python train.py --hidden_size=384 --norm="layernorm" --beta1=0.9 --lr_head=0.00429 --warmup_steps=327 --decay_fraction=0.763 --final_lr_fraction=0.0
MLP neurons of a small language model. Each row is named by its layer, matrix (up: input weights) and neuron, and shows model dimensions 16-143. Each number is 128 + 32 x the weight over its row's rms, rounded and kept within 0 to 255. Numbers have three digits each.
Before each neuron's rows, "fires on" lists the tokens most often at its 100 highest values on Wikipedia text that the model never trained on. A number after a token or word is its count.

fires on: "ther" 33, "ene" 24, " represent" 12, "amil" 9, " follow" 6, "ction" 5
L2.up885:069116082087125133134153121079085123149169108135073109126135172140133146127148163208134109131160177150157168112136164118111146168099147120158154118107128114076128128148153122153124123094080138105139113171110130187136085127112067096126097107126103157133194106173119151187133139083107154140122129141119116129092100127101100109114123119121125143093248124126087139128158077117157147097146

fires on: "ive" 27, "iving" 22, "up" 22, " appro" 15, " pe" 5, "cept" 5
L2.up140:070108157119089149128119106170095119159095170164160093129082112133120156102133127104111111119109154096141103153125150083120139103147124127109145181098119093146155138065130109169111168127194144137180123087139096064151123120110134102108140103141128078151146065114178154137074206108132072106138104119097125108176153144150093100132113130190150119149112127095180099078120155120156178072162

fires on: "per" 49, "ure" 33, "iving" 11, "useum" 4
L2.up780:109143188164105106088083076111083119152155103095162102110061118113117096099107139121145164116174190136146107117059116182174136082096072132126108072165149151136137140128121171123163128112123147114226109148183129149134153160138116143064122074133158151109166100132159106105128128116169091133092131109162153056140161118117118194101128157107157141121183118098156114107123153156207069088113

fires on: "ated" 77, "ming" 7, "lish" 6, " she" 5, " bet" 4
L2.up996:147178134132167102184152122139117081133119129163137108115116123127116143118151119210123094118155131108129178150128118102150133185141121169179143139102148144185116094087111115180154127116101103136135097151192185182131052140122131147114139143129134159111166209198136171153051180135093159118148103125153156187122113153150124129040082118096107132152172138131146120110120129139154122161109

fires on: " State" 26, "tain" 21, "pt" 20, " play" 14, "cl" 8, " British" 5
L2.up812:119132130136118130160121078224127144133030131127153113153119110138134133088090154065163133142148195113093107154082207113130114106110123142019125145176087092213117138099118100109143104141189061109212139110110135144113177182170142188125162135110094087197125126154125073142093152093085111145079143127174161082127171075186142142147140088138117119090046133153170150137136132139137094150123

fires on: " bus" 16, "int" 14, "itle" 13, "eng" 11, "oman" 9, "igh" 9
L2.up893:094101069033116143134152099216124098129112139152134136147101149130142128148111170109129118095190095131124196131090106119111144176130073139093093117156136140141119122125103086140143097089161075118142163168080116067149066203145074120151126112114103120141138183146124135074203187096105168135093168174145140180134097126162163110099133122080124151122124087126112191133132168122166105112176

fires on: " min" 26, " years" 15, " London" 8, "ality" 8, " Pro" 6
L2.up403:125119153088101181073119093150152122114106133131133089141120172156098115131098160108159133120202096100161160162186117152152136153129121141079093193106142098180105165143145148156167090151136060082155124111098185045103102116162106148103148101117087123156216063109092131102141121131180159113112160145061096046162137099137131122125095133149081169098084081123136127126127175155103075173102

fires on: "cl" 24, " At" 19, " began" 13, " British" 10
L2.up1047:164157110116105106108121161222150129107148124118142134147162122148132170155129126084131107127186081135127184124142169104115123101116137151088109168139119142223125139115135173113163129130131093143156150144075112111086149176132172104171113196133118118139139112141151114109116150084084129123101126156100160094143153135151133113125165114152112116110029140136139145149136154100113128152123

fires on: "ress" 23, "igh" 17, "med" 14, "eng" 8, " Sing" 8
L2.up1064:151121123058069125113131115198146076137146126093130100114159114116129112121109130096152138133192116072150161063090149092139123161105026123079111117114110113210126144114112138168138143132141087091136108118111183111098158112151162163102108084114107115157155114127100109133093154112119151129115085093153140138150146141182123135052165129067143136126169131081151136122110133155181122109128

fires on: "rit" 35, " years" 34, " information" 10, " located" 9, " position" 8, "ality" 4
L2.up1526:050115124077106099117137099115148091132153115106133121141052178166134088163147092103165166157148144123134134142047142133113133104085136093063163155048112124136160135150115184136131125108126051125144127112128180122106088106169126114122166103103097124141173135090115201211106079150151161028122089129100126127105118122105089096180071102117105146078082107143142142124167093132186181090071

fires on: "land" 55, "aged" 17, " —;" 12, "ugg" 9
L2.up994:160112159101092112122106079064092102118186115116146133112073159143142104166146097195138186105088181138106075096144128096107131114079115092157139106088138161118158113099120124155137128094142181160099169092119107154092106128110144136132148172119127132075110228164151152159149152146104098118101087100118119199122117136112102122124092125102155098124170108095201124100116114146149071147112

fires on: " up" 26, "adu" 20, "ology" 20, " marri" 13, " south" 6, " Nor" 4
L2.up510:068193189087125101152083113094142140145171170112139154144070065120111179057089095059093113175062130138114157144182117169134111131116120039116109131201164141140192108132106073070118172130132113158108121104077108139104147196116131159131153110154130145121097034114126104146088110114146116121177154130106153107142103148095109135171072118147131120118119184154126128129123136149192172043124

fires on: " =\n\n" 34, " school" 10, "ves" 9, " Sam" 8, "erm" 8, " Team" 8
L2.up1104:094079110066068199160115073090106173173110140159185127143108156139120103047131166182114102130099129143149170125123160165099120192149093124160083141111115133156166136096141111139153136085142106142193169092102174178104115117166077144150153111124124096108107125112109078228125106137080107134122160178086085141132124105099153099119077112123148098114041153143103142114101106165135114139172

fires on: "ater" 39, "oint" 17, "ple" 15, "ful" 15, " different" 9
L2.up197:115141127142123123102185110126084105106090135105109099100189127097128124052137170089127131121151071155162128114068165177122145114151050150078180102113154107197098122134114081118128180119126063103172159113066101116135121151164117160101095087111054128174167088144141150130100164114163128129130147121139137055125147120126151167173174127112097135113146156106127138127159130140092167122170

fires on: "ild" 29, " age" 16, "ear" 12, " mi" 8, "oad" 5, " colle" 5
L2.up1117:084187110111147100105127199162192121152154136143107125130099105132149148124166135044150121134169198134157166155106128114188113126158165110088138156132129138189140137176126193086151124166099142136168059156143075163140167150131126101142091137129125119134099175164148136110111132141145123095146101093089117082099133175125131185108144127163165122130088117152125130173138147073168186068139

fires on: "ss" 13, " ent" 13, "levision" 12, "ody" 12, "ge" 9
L2.up328:099151103122149119134162156154141131177134121139113107131121094097136090101149184119169139099176134086143207166125135112131115164165138168152123147083111142144103145174084103136132147160058123139127134195129139163163150193127117151167126106151110140163151118183147113106158204074145099114093171065145130162120108147111150133024163122063140099169157097126117077127104172085198125098140

fires on: "reen" 16, " these" 16, " British" 9, "oss" 9, "one" 7
L2.up50:143050106100121149137148101179074108145122137146105124128113122141137140124086189150086104133084119156129200146145126108154109103157049191122108088120098110033115111149132142168140141082161092077152159158189156109132045104207065150107109161140110163107182021157113059146114125091144173113097142158111128130155102124120175129104099119083126145102169117132103137148139099125095100133112

fires on: "rid" 28, " there" 26, "fess" 15, " day" 8, "xt" 8
L2.up747:103113140095123108118110113130106144121129101119104083117055092098132128148145144145163138157121229111139167144160126123129118088080051095080156095116099109129115124130123130109120155131164165125175162139225095109079107155178175226130130096109132109135188021094107103121112156091133130140118110102110122100140169135153152152163122119057130148111160113141164179125107123108106096125123

fires on: " =\n\n" 27, " disc" 24, "ording" 18, "ots" 10, " conc" 6
L2.up690:134170121147100117132159160080138131133098162155116114135199151106134192119077124156092148108161105105138185096198137143169105148149118115123077082129124139121116131148162149120127034112068145084132064156073153173139038135139108079167133144117135132155147163127108146125127082114091150125178105157118089150090112158156165102068092139162139146147093155126071118125138118120136186127151

fires on: "ial" 58, "line" 12, "ible" 10, " general" 5, "ere" 4
L2.up1533:144109123116095086117098146143121126109102127187171112142061126134166107157169092124158120113137159130130165151129082112141130163070114097063156145163094096164112111151123120122120136108168148154152096131128109121080127125187150152117145104108126124168157096089141114096150140100135109093114089109124122059132139128146100129171129127075113190095109114130159133146132142102124127117102

fires on: "ven" 30, " This" 29, " '" 16, " India" 8, " California" 8, "ves" 7
L2.up1174:105065126131048169104127120087113153130150142123150149172161194139140080071124148248108154113127117142132125143206100126086127148149047153151105085127142127134145132106142172168145130098124145154106232132067145146095125131138083118166165136137129142094113115153099111141193174137090123120132161137126128146122119108087155122062086127167136114150058136101106152111139118172096145110118

fires on: " disc" 24, " success" 19, "xt" 17, " conc" 8, " World" 7, " that" 7
L2.up395:128193105090135096109088168092255108137150124082121118095144102136125142124127094207082147133158171088152194142132141146146122130099168063118117103150155123150137143146110133120132109122082145121131102171141129143128086133139135102164146131115155159137129177120109156172098084149093132134131144145126158165129145195160108115058134158136125150086111137113094147143127128086108124088122

fires on: "land" 55, "eng" 14, "ecut" 11, "uthor" 5, " near" 5
L2.up792:132109115186104118096151082130086075153063130158131110093154181146134136152129149170146195099108119118110174092167068073084122115100107237103104149155121109120104126128117187151164106055147176132111134101211113127110084102168106135125123140130100111141136162099130121090122116087166155146105101111145111118115139149162139146089185114091099132150145119078119189111137150119128091182122

fires on: " disc" 24, "ave" 21, "ively" 16, " named" 14, "ason" 7, "levision" 6
L2.up1350:144206150172143111125111083104194085123134148116141126143138157116134124108064135178117138081184088139165223132114083128104122109117135102090085091139172158107099143154122152133131105108097143134154101138069110085111094091136113107158092127109171186103167146084130166182070076116108152118111199176143094144128101176116200105053080145151095149086097143116044141133126169096134113138137

fires on: "ear" 33, "ice" 16, "iven" 10, " win" 9, "inning" 7, "bum" 6
L2.up1521:094153133067139125140182158159050141138080080123099138125123088154135161209158127102119119121076107127104167116114107060138106123131172147141150138133129137138151100161143170158126092165122142097083102129151103141151158183083153138114112186122117141153086206181153139025130157160120116103121056109145090110137103097143130179118173129101160136179125088154191122140125121113099105144097

fires on: "land" 30, "duc" 24, "eng" 14, "irl" 9, "act" 8, " Afric" 5
L2.up733:129128102111107134114203110198110121122118112155112118061229145172145129154127182225111144106165103136114099142129122095099124205140127223072113131185084107161087141137153168157159134080116082081137139179179181151090151121169115080158150123137093131165154157111134126116152148102132155135119086127131128101122154110180159085079179095128060137141089122106111163159136099111156120176117

fires on: " ind" 20, "ether" 15, "ime" 11, "icip" 10, " Sch" 10, "ise" 9
L2.up465:118185170195132095167155079143033119118154114129121141130068173123107169145100131069128126113081021111099121135057127101195150055107099148113112140116103171148106106121122145174113084168159116142095098145161101090140117149128137171081080143103155109136172135099126132096055131147097146097165077117107098150108118112120154158234118104134169147139196127121165052101142119145122124105102

fires on: " age" 16, ".\"" 12, " following" 10, " within" 10, ")." 9, " died" 8
L2.up1444:097130167106110156100117199102194132158090141116146112151130100115124092146104115051137118134131201107129057129168110146134100141152145094136105118082118132145136118126150101122113101145110102207139118090045092126102165130057141084166162116121144094163098121138142134096160082122175091087152074111122115122137148134105166102075144125183121088127016123103184099124123143103156124113135

fires on: "|---|\n" 20, "|---|---" 12, "irl" 9, " included" 9, " child" 8, "*" 8
L2.up355:151109136135151150119164117171180118141089143164163099105181127121145129188115147169135096126156135106115197105154129086097118169088135071078073121187141105139118152151157097152162102121168144146107163117094118049137154125122125126148081124138111160138164078084124130109166154099166118084088071142063109159140119127154169093092128123154097145096020126134118114147092194064097092128142

fires on: " U" 83, " within" 12, " May" 4
L2.up321:132154135027143129110119165122162124160103104058155093150145099162130126139180138158107131121088157127122159145199140130070098117145169119110089082097136138152143124172117140141102098130096159132070103149142108255106105149130150067150148171119142133155101144119137144095152076151129101083156052127073127084145116127101124138003133131140114114136070122137129140136118135105129154100134

fires on: "ured" 16, "ere" 15, "own" 14, "line" 12, "field" 12, "omen" 9
L2.up692:134079104122092110132086128085117102142111145163160116111161120119125151175182123196170139103156217119123201139158166174131141159102094120081105108156116092165139119143131125081119129117161164116154111169196110064127123117180116181092051095101122131135142079113120138136026123103088156075109120151174174124120152131165122090144121136058134150125098161082113094131154167118083118154112

fires on: "ess" 77, " marri" 12, ":\n\n" 10
L2.up252:106154208067111138131089144127155142169119124147158085149097133142116131157099102057098105135128138128113156130178130086143125122136126108102100105164147113140138132112091143116131100101164122129086143118134135186091139195103183132115129168136140146155122113153108133028113099158141076096117107106120146106134134144165115126048128119100136116164111171097114111117109130129189127103140

fires on: "ether" 15, "ember" 12, "itle" 12, "so" 11, " mi" 9, " colle" 9
L2.up61:144162085096122108132186175187130123134128152136080141155149141152142151191113132131128104123151117131132194119129172089137133131130148186067146125167117125165090127174132119082137128121106075106086080194136107176161168105165139081118111175116106114155156116084152165103127149101150135119148084135098130102124085148173111147133169125129170164118160135140101164165139093100103182122112

fires on: "ime" 33, " began" 13, "vious" 11, "icip" 10, " event" 9, "ved" 8
L2.up1406:144146137087119088115124107182061125109119123131148140136106099133163125230151096106154130143113100082073187108091147126179106136086142132089107120149077158128103089103162139121133122128133141140115092157226111152161131168132136146111149150110143127122115105131170120053059151110101150160157000121121136186111160090129114154193157118051124121158083139142213147128128153130099144146106

fires on: " They" 14, " Art" 11, " him" 10, " ref" 8, " under" 8
L2.up853:148102125083103152135090094141135137151127125143153128159118175138134092140097159142134112103156182093129165151146155093140127153129088135115132109127121100133133110187128129209068095079097209124159136113039122166125111128169141152170137149136115128214142131170111109126119147129078121078131023124094093074139126136122138113042139095098091130127084145130084111123134130143133128093140

fires on: "ical" 24, " |\n\n" 11, "oll" 9, "ions" 7, "\n\n" 6, " se" 6
L2.up970:121153148126132103099182091160069126090095120128117150195075095089151155099108070125163104133161141123088082137163058136184139162103153116085081055134180150137193086076155175133144101125072171108095083129148161091128116170097100113163101112230111172130176099084122118132099117060168158109126160179120114173090114110110115114096154178146111153124098123160115163160176142105136193099112

fires on: " contin" 12, "imes" 10, "ries" 10, " its" 10, "ington" 9, "reen" 9
L2.up1155:088134118141056127156068162066049138144133122124118116146081188116144203121154115175093109100127094129110146158089133111174113135132127142155078167132109159131148113091130083134139117120112152148106087138095170216126123194148095127096149127114140111111132115190131135077076117104087124131156106126065117148109111134117068132135125122115191113159122129160163133097122118155122162088110

fires on: " disc" 24, "ively" 16, "otes" 15, "iter" 15, " child" 8, "]" 7
L2.up556:128161167065129135096083145098219130135153149110133119177152165120126130083100092098117121098206133126158145147137174129134090140153155085089110139138149155143127149119105104123127137115117147175146094101011126110091112140142093083188142142126136135136095191128131147174090107139104083093128244138092101101137117159112163110010085119172139133108019132128101120134106154089164165073141